Part of a small language model's weights.
Architecture: RMSNorm before each block, rotary positions, no biases in attention or MLP, untied embeddings, normalized queries and keys.
Training: 601M tokens, 9173 steps.
MLP neurons of a small language model. Each row is named by its layer, matrix (gate and up: input weights) and neuron, and shows model dimensions 0-255. Each number is 128 + 32 x the weight over its row's rms, rounded and kept within 0 to 255. Numbers have three digits each. A neuron's up and down rows have the sign that makes its largest values positive.
After each neuron's rows, "fires on" lists the tokens most often at its 100 highest values on Wikipedia text that the model never trained on; "fires in" lists the words (lower case) most often at its 100 highest values on Wikipedia text that the model never trained on.

L6.gate515:129105084119148086152184145093027101085147162182177075109172125095122069095070167105118093097103087145115171120156144124167137101113152128117110091118130136117102078117134077146170195150111099144168104155089145178122142116120191123125139149074107160121185117130175127156091145198177167120118144097134153077038134125115060153100108113117100087106152120159108146129163118115182102061151125149105112132189093130104185143098176187127156132150113145123168174089108124127119125129149105106178142101117091068170100080144161128142108120128092160076099146089143120135146123095101161143134125122147175125087062167128161151134180164125091142128179129148099137082184106118155124114155189105140088141194135133155101130115134087151181151135063190127145076139156113086097081083096125
L6.up515:111147083147071173111108038124132112099103096093104143173144174044153054122098137096196143186143139128115144107135150150148148145110095066103091112172095146118059124110144137162095105152152111059139097181157184109169144076158039130100086124130136103035108094085142167109160139125115103203128167110152125146139128151109097141085067108131098112079138137136194187134120150122121142180087130167156129092152141082105157131114187095165129117115161183122079092086106099108122095140145099148198135098174103086139078103153149126133092110133141089117125131126151128126146084155146132132058131090130097144123094144102075119138125140109137111125105065148137124124130125071103173154110078189129089108145118109106098124134155109139132077193148117064138113072102121058155123134111119
fires on: " in"
fires in: "in"

L6.gate138:139099124151113103139131141185123116070152177158095149036112075119072098077171145120113108084106128122106130182169130155110163125069147193122130151146141057121170104158139065129086215107112168170149088171126126155131180071110154162095120151137109101154106057133089110123092126156160098155137133086144157095088145122161168144096139145134104157133155155161122129180157067117133066101074112172102087098141143094120096156108098167158122099153114180078150158089103144121083120115093143104165091109147103119137127131167085176129163079105116124087116126092099087158148092145145176114138149114191114045073098129159095125142130175116099139138106169184101105115110114173150160085095166162055099168188130161124128147166103149170127169175113135148148115126139118124059143078099079
L6.up138:160182185119135105092137145115093128153146131136153185130112173108138101140151114162065083123125149158109107152125174096120064161114114139127121167146151146125171158099127138102054108162152169090127097057103122122141168128157181083131139074112097181130103098129106145147177090120167126083125109123156149116127127153113104140123115097131119157116192129087091051112137149107117099130169131141121094099145100097152100120133187138156139113139079172151212175154142165092154153162083157195148119191161111131049160151125073134052147154091174176206114121089155125144154125152146059134093184140139107113125128109163110074183087111131113140140144108105160189148064143050099109081128126153172122158182165132122103141123171092148114140145159068084153141137058191122123077109102141
fires on: " but", " while", " and", " as", " with", " before"
fires in: "but", "while", "and", "as", "with", "before"

L6.gate392:134069181169103142103160136177113107117176140156157096113102172124154134158179162103087127114125170145149142146098181127150142098178116088187116169106157174091198126153147083160156185107121110143116101087120128151165172173147153093129137055145212136105081148113120149081127148117125122022159117147159163150126158135046160175166139134168097156126122154126133163071110090154150123142106170153135112124121098176122166169093142143092139135163129178086166092118040103115091076118123090168190090110172116061108128123153067131183121082141092102132124121112105118135130143134120163129101146171160147135098144103119081135165140073096116161139123131116121152105171156110138180155107131142098142230212165135146114130128104130114142166120155152126104104145063102071163091086123135
L6.up392:169092161094152132134163125126129163106123157122177119185124062114112155103072157127121142150136144110109135065069132132081179078122056084153138125164142132090205107104180112167112067168166129103186144147141110118083103108101113130075157135075166126105118077141102098097123118121108050166120109129052137112129120176130172168166155111125093125089102167146138121135150166098113068138049096077153085084115167086074121190105217126141116108140098153137123150161120161116133104121157171094117114107110128069063100116116093134132106122175123114082152102123162154091101151111161139171058144170173104120141138117127114127193141135134150092167133153156144130135102255138118154071148107172117117153115103152084106121101114090144121132084145149076086109107109121142152110100075107
fires on: " is", "s", " was", "S"
fires in: "is", "s", "was"

L6.gate208:159119081133149072098170138161078141142130138142170152151093091063108127142126087081067114134170127131071120123194190097166123094113092124109119120158102152111102118158181095105164114127137152134137089177092136124055150150129160096174136128169117110146134122128152127131093105179111145136191130192131158151084121142062103139102149147101085134146167088115172133124060160131145077150109112049182194119160131146091109072118182096177104109134086141126061119116133123136127118141175160106078152111146133106109115082165149157104126126107128121090117143117193183178108138096165089174103140164137184071160100082116184130131102048190132155118134148062104109118142113145130191161161160130124132165207088119095105154113161089110091171165146145143160131126130188054110091138130141
L6.up208:161130121113145163132141161115185075118121114081133138140084111139116165111136134138121180117093126151130033153072114126118119113154063174088107095103144110124095145091115152084147136116146069088121115170154129187133177162147177112113123094194095119103111117138139133151133088103108072053158158110163140102139136196103077098107117129203123127178173142067132159169115130108139168126141109133128078075124185111124120113097167100119145175167117165096115123118185149112149138108093170180117094090138115159116092123149155167122103209091089153117174118170114111121144143155113113088109111090115051116150123120176134096239111181207135117103185182135107177100099093064098170167113158142134142111145083145136089120120169128072184113125125090137115090148144140085153093084173134
fires on: " In", "In", " August", " in", " April", "op"
fires in: "in", "august", "april", "bishop", "july"

L6.gate121:179214088143113119170172100088125129141110126184153133095082143174072156085107151104119119139106175114152123156185143159167124148168138135163140162124165076155123126161091119124103155144193107123199162096108088097189125137075201135166082049134122106097157107099092115170115137171128130147151098193143159167116173127153169139103138139154117169161178059104160053101140153101098133138116145086130119118149130133094130131109127124132149099141128086131157134067138082120164131149127126142143144149112147089145129071158158154138148058097129125190142114134116093148126126066148117129097092123207152156104111133133165142196214120116165146064103116189130216121113067120135135154182191116101146164133159134115126148143138092089155141089095145161148116179064154092158131167161114
L6.up121:183206154173076160139096140113122138142109058160099132123113171106112161091088100094111106118122153075117145152133090175145151141148144128120205167128122104110150142121116071110090138112190099104129162137135093117132104137084140135102026118154121089061150119148128145085147115146143081109097156114128125141164115116136117158113149158165200108093161118119132115058149148105081120162133144075202109184187139134130174153166124152116105137099121128152084124127146112155128174129173144106157164092145151143124136096131157103084117110111038111172155166152067143100047221127163132169060160133133114108128101147165119104186096101100135155154178141181099123202105085119114179163130132070158171112119116068126150121106097082105166107097124107100133080123092141145193134173132162
fires on: " last", " first", "s", " his", " a", "t"
fires in: "last", "first", "his", "a", "s"

L5.gate558:132118121143161094182165143086157118136129142074131121135145081100148108163248145126109079155110068160163112158142134092184133172092112105165092151136057145140086127115114106071086098147101140136122127121136095114140118098093176099119098142159158146135100142161132067174096072125160123145089135133178167137138128099134072142136091155169114081148180124171173098093115144101135077159129148064104147125072155153095127076102146132141121106077160128105107085091131150161133119199159147095078125089070122146137114136179081148106143128117135123112232117142117101139120122165143045193119142087161109180136117061159107071161156143119097168087083155134137147145131139134123176191124091195166165150188174125182130160136115130126093155146119152121140178065135142100138137078110108
L5.up558:115157096072124136143102172141132137058149140132163101110130093117134110164113156138171105213095088121109110136194099091160162097057095141128116209125090137132090063159133085116111120151135112127108092177122090145108131087175126087088146132113127159127120107180170126128143126107174119142141083145120150068124156141160156157138112159111097122177218100178124106132169087078141136170090082132135141084124133143094142096061096179164112100080078070169108146127147157096130179126115155123111096130141089144121123096151063180143116126094089097156112158103141103160157141149101093163113094067142143107154102057118131096106098153120197122139151132084169169093180085094031154153150056165124149157142130145141091158120139112137124155164107161075180173123121139146067164066144125
fires on: " until", " in", " since", " by", " Since", " after"
fires in: "until", "since", "in", "by", "after"

L6.gate11:125175112110082103185176172160127106111140149109122104152073119156151089125116133081122106072037115126166174170183131135095079181086143152067143165119128125094075164144154101123160131152083136179152159150186139098153155158107111137105175133117167145143132137097108109188126085112069174147148139139142118177061144128131152110111105079111138134138099134124184106163138156122174107162171119110093114153159123103117085127118125144155084111147078117088189122133096119134129091138125168159098126123165097128146100090150106254116123115077159140185108138096092071189145155106186132112073151115103176115148102143094107159092160104117138102119153103155150115148154163055110130097154180146149081143159173135190116170111157119125108153150076198136184136166085178155079092140083098
L6.up11:195089185147088133123131133149135088094151153218142118191109144159096088175170119136000030149149119076152108128139138185148091137141147098152155097154121087088123074114117101077094135133173160080094129139120145088145101150092140118064115156155130141169086117178166165136143082091142150146148159104092144078094163063111145141069143131109097119111174172118162102092109164095163118111119083091145149154177113133129121156098138139108099098132073085145130142127111156141121107099182109107123107149073046128157142089123127067173164126192110117071118173178107125136164137080130149123093133147115072103124127086117159131147108121083123131141154155138085147192176124114153149093120092101106114047180099093147139136150101133108135119126101126120145094105134183125144080101087105
fires on: " while", " before", " when", " to", " and", " of"
fires in: "while", "before", "when", "to", "and", "of"

L6.gate82:125201150143148109112133142120140145155165119122090127159139055149111124168189147132079078103056110149117165076126104079123082162145071146108146146068156124069096109126119145120190128134101103151129102108200121182110138161152119184107132126097179170144098088125117145168142125159109112128136114147135170176128130146167120114118131094084124149080145151168114099154116093159117101156144203130075132137191125043096145130114095138089127142149179132118145123095160098081081083113114068152160130107087091099145184166103141101148144131158182105175160111075122114121141131156184092119120106133190089150139105121103150093115125164147156122110201160090064061148161177152093175157139179165177164113147184123154152113183132142090101164152124147148151148078105148142140113237163151
L6.up82:103128147089135105130120120141150142138149188103111114087121092123180114124154104114150101104133129118156128169131127081142175090111083111173150087090136149156103107114147125121150152167122134062087098143111158168152178135128127121094141155132100136184132115135068117130085117118094142181102105067124224142117117126128145143091102119115150164162137101206095215117073092123154126095155084099127088065105118127077121162071155116188129136129116090101172135113161190159114141135135120083143106128111090102084118123156115109104143087129141160107112131175190015135121041098087180157099126109112135108096045117085125153098098092124169163128111121059109126154145166102133105036096130111153084128157066105187073143136092156092054112128146087138120136110077074113099149106147151
fires on: " have", " has", " with", " are", " were", " had"
fires in: "have", "has", "with", "are", "were", "had"

L6.gate223:110148164179074103144162168093157170142170148133113122138084120103103157193105121078084130126063115105137101120161207134161149091166128153152114104113097102139096127182107110116121107127156154123140210106168165114154109135189130090117159103135177159115088096058107115144129079088142130136114112165105178176156156135115094128073081126116163099147090146117110104168111173158137131125110157150125145092157070111150064134094126159143110124112128145147127073110105118092136092169134120171123166154111114061151178159126177107113169174092185164159094123155127090090131163109144162046136112129171155179074064104119141127166146149086137137079103153178092088117127111055057093091199189129156139152093117142200075145149125126123150101125134202122165155120133113131134192115172102
L6.up223:146196163160091141099142140104188163140147090149060176162133076095166158130086087073094088081123127087141147116159126172180129104091110113156180095094135135148112101140124118186114129112165121132078220081106167113192087078203169139075095097085128104080083144132106145122120106101131111076090060090075140132126134142173135123074100116128114016133091125133116145123129151114106121190136147153147156127153091097117105132131151141064135104173091148149106094145116080123145140130165182200065155117118148136085148122144135099138144138114108194193162113096120098089121089115127170192146085151106125108096084103112142118112095119121123164116124159111091072138155134155144122113128106093162095134130163103178122081135067175120100105121162092101134151125163096169147191139127164
fires on: " who", " had", " never", " have"
fires in: "who", "had", "never", "have"

L6.gate411:137174111133113164147130112081190119110166158136170145115102148067132092128161129146157147117101112162131118063104100129170152114095212080121121182159125128130065108155105149162148194110107158134160144140215191122121126179141163136066132177124141123183147160049150072136094146130150129154151078157058187126120151089102176104092157149109160111142087073104181104084187102128093134121168118097129124126120116139129156177162184157113086133102149138105098152094149157061088161136149117135141125107129161118129101131136119172153174110100153104151111142142169117131130102180107112103126140137098109110148139123067134142169123139115141105142105141072126137119104160096092093135145147205112141106076111160164082192119182147159072180100145144159117189021133172081164092090106082
L6.up411:143079114084146116091108173106074119093150127124119244230151144162105120092142058135133095144104155109133116104143080161123086114135115100101180086088144143127126120099103186127064145120088169134135107145082108126145141158125088140119118149126143124136110064144127128078118143132169078135122159120160089126163134147169102106120040109118090087071125152131136111158091176168119078155198130134175086146145065112130095107186166157099081077088108128148115135087154177166086183129113119132159184163067141089120105104058130106114137172122144094076162127128119109201137131173065058184115158099115156080154105142097147113103111115090114122127124163064128097124126170094126144163132161138133123126119134106149134125078148152091105188113134126156078115148072162141145188132119080
fires on: " to", " the", " from", " in", " what", " have"
fires in: "to", "the", "from", "in", "have", "what"

L6.gate604:165154115135071070104128186101167138155186168086138147144158111085117140127136131069110137167092143110103150065127130161182075098141186127138088121074154076139177119083122143138131147175137145152126097174189081130142172136138158099135128109129090155118137076087100132164085139075083183137094081146104151118145131154091103124089089166115121134117137133226100134145106169152166105092165134143127053143117128113145115125095108190136082087167089065151126106124125131145185120122165156089103148095070098094085137154135063129054123139185143106107094130117107143149143164080179103160121165151126095124094101099112140104188175054069125079123120046103151137108157159122083143138116194155139148108082123124092097121177162149155073141151121159148151092114160170112126135114160083
L6.up604:205075106133103107158090148154133140151070127080112156161207137125073135180076140100113104093143116115150117097173092128101093098070131114144135037153119093121143195132139169134102169110122155102131109161136169098152155143122102128132094175120155123074111118105162149136121132123097075151124151163085156164196143105112057066166108163152096133061119174132144142151108174118161111093114114125140074152062092120199177101151138120132096116136096111127133133108139131112130163121119144112094176148113119133106161188128128102148095154144137119123135080135116133161142104141152098117115171148091054093140175123083134068145092169159117104122048099122135102119195151162149207150145124166143092133048056100139132163098171151136093154139196093125163076087135192151165138176115106
fires on: " of", "oa", " to", " in"
fires in: "of", "to", "in", "ioannis", "the"

L6.gate225:153181095100110120173178125102130143125146142143162132142132144090193136075117141084137140099061126095081130085156159109097162155123122104112120134121129155121081131152132104128116137137093088130153191053145135148076084144139125171092164111135148084145086167097159124145179136108076089158067096121106120226135120087182144154122127073152107110169070113130142101112139161187129143166089103113131126116175128139084173159089151134148086095160161120101197115173108114134138105174096106189101164136118189110091154115156112177125198097122110180170132110094176089156166129128127089126143109132156164151149064116073082109125092131156167164120162093153059106143151055088079131077154071174216145116140158123150144165099162105136149177152105176102147185111126141147133107153175129
L6.up225:112074126190094173159137169077125100138116135124112174126130126072141106143110133108112135114103112118147166137137172158112119127079152148205158114137179134148136168106058096091168151153153115157091086106067164103142115083130141127134181111050138100129079155185117126202106087132151149085194127095091164109188098104077108072143163126137159108179156139109090164156128100086128124075101103111098123091137140108130108135103166179093154083117078138155190140144112104131161120163188159136100085145136096126096184103084033120102132128083154129166131137160137131099170078090103119190135145151119087217117105134109092127079145097139139147116097161073125079174110174182108062077121123059127087109115111133168117139171132153143145157155153144099165108102091176118164164141124129
fires on: " be", " having", " been", " has", " had", " being"
fires in: "be", "having", "been", "has", "had", "being"

L5.gate387:116131125117109120069108143135127143170178148189132082161166073146164097085112150110117151111107169077161147141138086127172149118095162096097106109138182086088137129165111114113139184097149118154105129099157188135144154118136127132086156142105105108143137101084113101163143145129082111065131092144152100142106146120123130152151150102178162177105089104164100143166139125107097135101110086121123208190077120148194077092126159170100091074184151145116119125155101098086237047122133154143063137121065097119137116098093135121133092073163176130080079088131130118107124088095159127097085127100135215097109104156125161167126168084126128156122125122160170108110151135127051155210189129112153101143131136179128117178139166134179105104161080147139125149183099195091097126092131117
L5.up387:084120136096134144111130192173070100185107128140136116151123108118147116152145129135135135176057157105124100128164137141163078185060171130115136123199181181143119110163159189156164105158087132115099108070158123095162133079154105127160123120108101106123138140175104170084099148115094100033136138127148141125095139108097080115121138111192147087122107110125155143149138078125153095149103127164121182091092151165096139144183124126097120109112135161121178189136085174129157138104058121172081104133140192144101131129134112176113185075180121064145084065144174159108114131083153138166150140162152094132125078098163127163143141146086124119109162169140140113105114116166111131123091122136121116123165161134161086054097179104128050175164230194120107130146087154149189118089113133
fires on: " was", " be", " being", " been", " also"
fires in: "was", "be", "being", "been", "also"

L6.gate496:150228122185042085113160127110166147137135206132057122127146059150115110087137099096116149093173055100128087082078190113144084172094071108124111198099164126125085155139160129163156160130132125151122160089170119090101109161172131146126152127096128114122119167082182077131131126069125113194075116120136148174122137140137083177117143114117121103154077075156170163086127147166080127083106104112162174110145075115165099111086157127145114098181140177153129109182112130093084125120123139126132152104161125076131189125104065085147130140157072077121111138122120184141126069102156120150094126164093082178154077127081126146095081169129164116130101119143141061156128149194132142150093108120124164164153109117151133129134120123120106156173132143156170097062104104112102137119140110
L6.up496:114168107155126124156112166203072141155102162142083139120144141073075129111104139133142069098118070085172071141114166124150179145157108136142137141109124159130183032103188135137064116164145149095101143142106158087115208099138182099118148162126075145051107173105087140118103103120097124130150104117118149077165116148108120124054162136129135132076123085138058208149138112130160093120155121168136125133160125165118141181073120129136140140104154078151170104114172089126193111112088121086161121195175081077115159125194149125117123139152138129137063165154182095105131122167094164091142098169147109115128099081082146082130115098113169143123099123166138092174129092061118191116134138071125147129095094096114116114173127191157105163155125147088139194139160160145112120135132129
fires on: " had", " have", " has", " in", " of", " for"
fires in: "had", "have", "has", "of", "in", "for"

L6.gate540:131064148107119143085177111158158147160147122127112132126145092183110133137157157094061145161062145155107157138144120083182141095144070146099103184106152108108092165161080114104111124135145120112161152162180110130184142112115133073067135167115129142074116079150119086139088186124173101167122133130150078135166156134054205177149110117148138118160156176170162067135140170125087159114072106069152129139128117127098160159131214139136138081120168116081141126091099121102107079140101107123159137146098091124140073152099141112061115067169087134140122137097153144119137086111074126102073124111167151040105108175146094101188127132079156118133106080162149094112098144111114191153093181173132126113092122125072054122110134126120161126180121145086124061118107098094165073124123140
L6.up540:143111162071111128145169104118138169123135088103093102153077140116106145133136083054134114106144168140158077151197169158170125126115150129145118154105130150113103097113114159164126205157167105121162158111090107101173147130175189051122198161161090153080128120125111139185118132121111141141164098065107165148139173133149127080123101136092111114135107228109080158190093115153156145072093085045162108154127130138132113200151130181079154066131137137185129130137134162193134141135172147198160143090103109116104182116232106181146150177091060149134100174110146118137122146071107134176079124084113134094111127138153122129161126155142151127106153150110165114098063141149167117125114095102143122140090155104117096140094075121122093121148148143084082080096121101135173106127136135
fires on: " the", " his", " thr", "s", " cl"
fires in: "the", "his", "s"

L5.gate444:157130157071141134116132073107143102106185127099141177099112131136126132096122187090125092084104151082190102097129153100133118130100145149084119085080139098067177118160044052095151172095103095136166151140057181139108103132154163143121143142122158086106103137077163145154101120162146172107146130133129200147157125120133100148101088102102145101111059118093159154164169077124149084111093120123107101118132146125136128170080156207088101028180170126109099138111142143176129141091154177145112175093079146155135057155132115112129152096118125180138118103115101150131124101099082130117128131117117115117206125127051133109159154120095138144099065034143103107169150125150127091134106160170137129142183169164161117112100148112161088114174150108172186136088111076097136102186160121
L5.up444:161131145122102119161173157143143127100148193142088132145109100143126134147124147100057122098092151106130099096099112190112144114065153124143142176147145161139083080111134142117137140185130135184091132116133139151155155100054110129134122182078078108106159143158093101131079132105123080155108127163103138071153187092106162101090180111111156178150099136187100140129115095087146126113147041127143107097145150150148154124127143118090077166087088105129157146166131218141148156141080131113137061102128162125185179073089106145089182116104102109134142133186141128078094100117129208126127103107129140152122136120144130074104117101118181108152108150098078104150149187146119165126088114122088194203096053183110126113146181149109129047078162202113165104091117150121152088164134171
fires on: " had", " has", " have", " is", " of"
fires in: "had", "has", "is", "have", "of"

L5.gate114:198164066146157164106156140122132155106127146137097167129085097110074143123093110106149106130142093114126130142133191144172159093193110122172098086087141145163108130152064127102082155145134090143145095146190140143155197094100104066156101122131165047131119095122099134134141131040109177075115105103189088113137109110115123150143071121127110212114097093152102152177138105137123131141119136113165112086142082132146152134140108136153114142118113163166142147134113106087163092076061079169091183130108091129076126103133106152069091099133157135118168112078126134204125135070134137113119164101119141113115095131130136106135161050106123155107113154187141141137147101012035145124077092142138112169140148136116092150169146104131093173164152192094140133155104139086133188159128092
L5.up114:128154137106140146175145079160111098149083121182161116120150146195106146072088128152098192137086157147134138119195154122147151146158199123159132135107162112121179117132139137142168126103146103152136130056125128148089136124197164140159170123186078161125150176131146133111132109156060104190120127105126113089134083164133160195096153110121118164178137124126094093147168061145109172097113117133179116137158146110114187149068106117098126119168155134077090126157035126062044168136169168188151105110108173118106187122131091170091135142154127178179025109141076147105169114139128142095104137091136093106163097093129126156141118064154148144119116145114104124158139149136186053167097117153146164097136159119148125166137110169126096179193122169128086129135138163105135123124130172
fires on: " was", " is", " of", "ly", " being"
fires in: "was", "is", "of", "being"

L5.gate487:193122147173111115148143109129124148110105110143111102098123167118110135096086125163086162142094142081132109113134162151130040122179110082145126146071156171093145121158134101045116190073094150108130125146082162149169121110149148148139143190109163175162111109099174098154100096123158127135121106192179095143104115083119072120140177138148128132113145103104127130117165117135100097136153100120112176158156092116117127110089171148119111167116109113065088138103189148178129150143154187135152106131133070122154113159172112136149187111105089129109084147142066076160117092080047090137133123088134130111103090100089158096164146231177106112147112104157116118108194190138157156141149182152095117115169135126165026195135177128132150066143097105200128117157088133115077141143097122
L5.up487:104113128133038088095059184100133120125158137143117155137136142099158105088150137251129104114168128122068135104203154114134169156109142113210104162122164103156123139051174173133145103156129104134134126099152151106152176091117102210149117127167102128136146179152117077182155116106105129131133112115119145185080137072144109103064121109164061109138125103111126118079131154178155133168128135100154087160169123152097117068107111148157148144092140074135097124105103088063120150141107113115107122133169098181140117100171077157092100140141139098130128126098114155160152131211135085159113176167165133137128114102115109080129187122092144112104119087087136157131149120139079173077126142171171092126189117095149131172109098147114132169151068127100117095184044138092135124145088093
fires on: " to", " after", " from", " into", " during", " in"
fires in: "to", "after", "from", "into", "during", "in"

L5.gate23:141147117054126122139158129093114108127122151143149167063083070112114090083128209125158148140143088141116147108112106138169178092107054174144064093109160134138211088094159182128173190117155076136159150130107102180106117189194117149070098152119122151124103075085165147145111085123093118148095123129116125153123137117075124138101101158123141147142160117149123096152145116142147131182175141074081143179093134155110151196128137134120107069143128090068117180075138172074136086136134072160115176107180116105133166078155129116161129085117129118099073105122152113118074197134157120118143092154149128119099171140097165068151173114148141178127137155096146131120141154216135132087136145177127104148163111145160059191103118132146110133163174166120090144082127106111112109130075076
L5.up23:157121119127107115121163151116066134192160140109092153127180111193113067120074111203106059076129116173129143159109111109149117139088147066127099108132107159144170108098205130108106146145130115149144165119099094127129153135153140129107152133043128047185075157121134139064156160143154106114111156080093117109136144137100072106143144081093106128118089147135117182169153102128127099117134063126171107125084136128190154149120110085053104109116115160129079139167099130150093142122117107198113123112107101156161139100125163180135114111185110130144168140140181116197115145068160181100119083105131153141167145100079153096110125100205148099171110081115089109151155171178151128086072118179163122115105119126126101128134211220113140116110133140100095137150094103178129089184118107
fires on: " of", " to", " in", " on", " for"
fires in: "of", "to", "in", "on", "for"

L6.gate523:158138085086145071164158147086136115199149208110075110114119144124094102129097132134043086124081145164144187065147160124168206098149141126111072157095088119121063151131140103175092137176094156102128156106185117115139108151088144145119191137140101144062101079136127089147208112125086105160139124127161100062161090160113115149087133108135111130162107104168128119178143164151111151068061088074102107139110078146129148121102178150101103099091193112134140107140079159121161112117116103066112146058115160082163174050101137099136145072130137115129114085150124090111129168126137191083150172128134139174152158134106138107167158142143131205144161097112126111142120135113052171133136108108143131138149115111099076118135158134100140133161122105064134157103103179137078117143108130
L6.up523:170100109099163108187143110119124103189119119113142133147109144121086086159196097131104144102133138081126127079155121129101144105129102074164099103113123183149057108094152168160075214155132126076092102145095132094090156126085108084080122163083145124138076118090136145119153105146153147117122128091148078127109105114097138101110120084125149136182146117166175148114108153105105106129113139143112134167107132083133213181142111155112118117082140102143126159136132137113082148096154163151105084089151141104094176043136091120079120115105145145075113154056100154172067104096140155106153128119090104101164140159072054064124130132135117163182153091112045164164145102160163093125124113084165155136194095091120097146100175111172168170193153139081079095062111104128080146186147147
fires on: " of", " to", " for", " in", " on", " Despite"
fires in: "of", "to", "for", "in", "on", "despite"

L5.gate575:098147158119183076132174073089155153119112153138119066134149172094125135106125109114121122182119152111113161113103177135141102152161128136121090122142156048122092129160071116124128146123154095085156142108105180102207105166139159101096054071157079146120151196102138180109119104159102148158105135165084143116114138128084178173137099147105163103129101086190090142129116146130140129181091090071165105085167103134094099162154177173132100152132119181136092104087180195163134135163148116128169125150105082059125126171225152126099148156131046099158104115118140149105144125112190119101108146112127121114082187154132077159142128092097144158039119086126084122103102115186122120120142148116113131114112086134177057162158134149090152099157084087140122119126125185159126098123185098
L5.up575:165131051130091128064153116135111157073132130148131136179118130169140141153097177158115079108080145148110145134165148149156164156181106095222137122113093144172147122162111155141114138135207178133133055178133157143128128119143125132111121108078114173138074091078122145148108141127131114141089200116179149095190053143113147116134058069131126145179110155154100113131096086148063088131140132142093136156149070092120159155151145163130060154115103130101153147122121118152141133147064122107088075102086154147169098077112177123097114151095127123088127151115123116028096122102127128162127147170109178100152099197139150154194108078110107090073161120169125105150106095159154147175119082124150155158098198149172145115092159101152143130140159186143166087116159097172176145117152129
fires on: " first", " debut", " later", " final", " last", "con"
fires in: "first", "debut", "later", "final", "second", "last"

L5.gate666:147165158122083116152133183115145146212157183170119103155165071131110196116182149126075155123083106090081119130131186108099137138111185085158110120151091108103141173152094136130166120149122165106174127106181091159124137133145170152140174164134132155171112130126160007134107152057115133136151048142133124090143114099171145087170161135139071110179134095082163135116148166136107093119103099125063121137102079169107137074069113088107157155056140095097125162103112144123161144163126141115127103129060122079151166101100132124149091117161107121131142139139140193121105149130175099124128142127155098151187104133069131097136096155076124085111119120164141186118124131096067160169212156185135076140130148136151111123147154115078133148108116147220124163156123185138117100117141126
L5.up666:049134113122086111124187200119152113124131145169181130176102082145082171153142154180120107162097066136197123092173184163090144178120087149186160166108124127112041120145152181090060081083123097130085125119130110141043137149192121115141158162123143080166123208121130135157126164121093118141145137087094127149148151147126086153157136088154091106175174145148119100131166112143143145132167092113191134112159149114122180114143140151155063146116119116039062117128125170178139159171181156094084152077084120108121172093178115086131107138066141116143164173084146108195123158135108091147122127148154121167106100114080091129136086097149163183147091078154108107148098166169122139084085128115130117124126135101119120146126084119119135092157143109089112154097112121119119104097106087
fires on: " in", " during", " by", " for"
fires in: "in", "during", "by", "for"

L6.gate525:167162089140079178120150176126131091157137145097180131156078109121114136126175145100089120114137097144146185106169158122129080126120150095098121123087145124182084163189133177108171108184092152150152108182146076106134205163115137139109136106153135178225103143125157084098108137074115124167128104134133166111128195129122130117086120117105146165166076147167141108113128169124137113079196061101095065153163162173112156159160150157166134204170146086137188147077126148138150100182123116073138148115115110109157145109134064078114174120125178099204131125086184135182117141142135154127119090128080078131103104148163156135138153106165099105121092160109094133166151170125182114094142133139088093179127146149112121179147162170076111169114164172133143119091144101145064059126137153
L6.up525:166140113096130095143185111106148158115097113094130094164147107158135153074126142117120135107170142089139191090127166086163116105136195157138165062070095107150068119119113166138109148180058106129153121118117099147158173152058103147180157078074154135084103124110116122131212137078154094167049128153165107136162124089144131150094131169077127106151122150151109155136076179106178125101165121127090136122093134169162133132145064166105122124124071090160164112137111063089125198118140160096101209155085107125109142117053133135109110149100152112173161107082150168083196157120083087151159119137115144100078119128139082158131156091124164116156138106096119163110163160152123092151117082121158133094130064120152213090118089133104080111081125143128184124154190102129118103089138137
fires on: " of", " for", " in", " to"
fires in: "of", "for", "in", "to"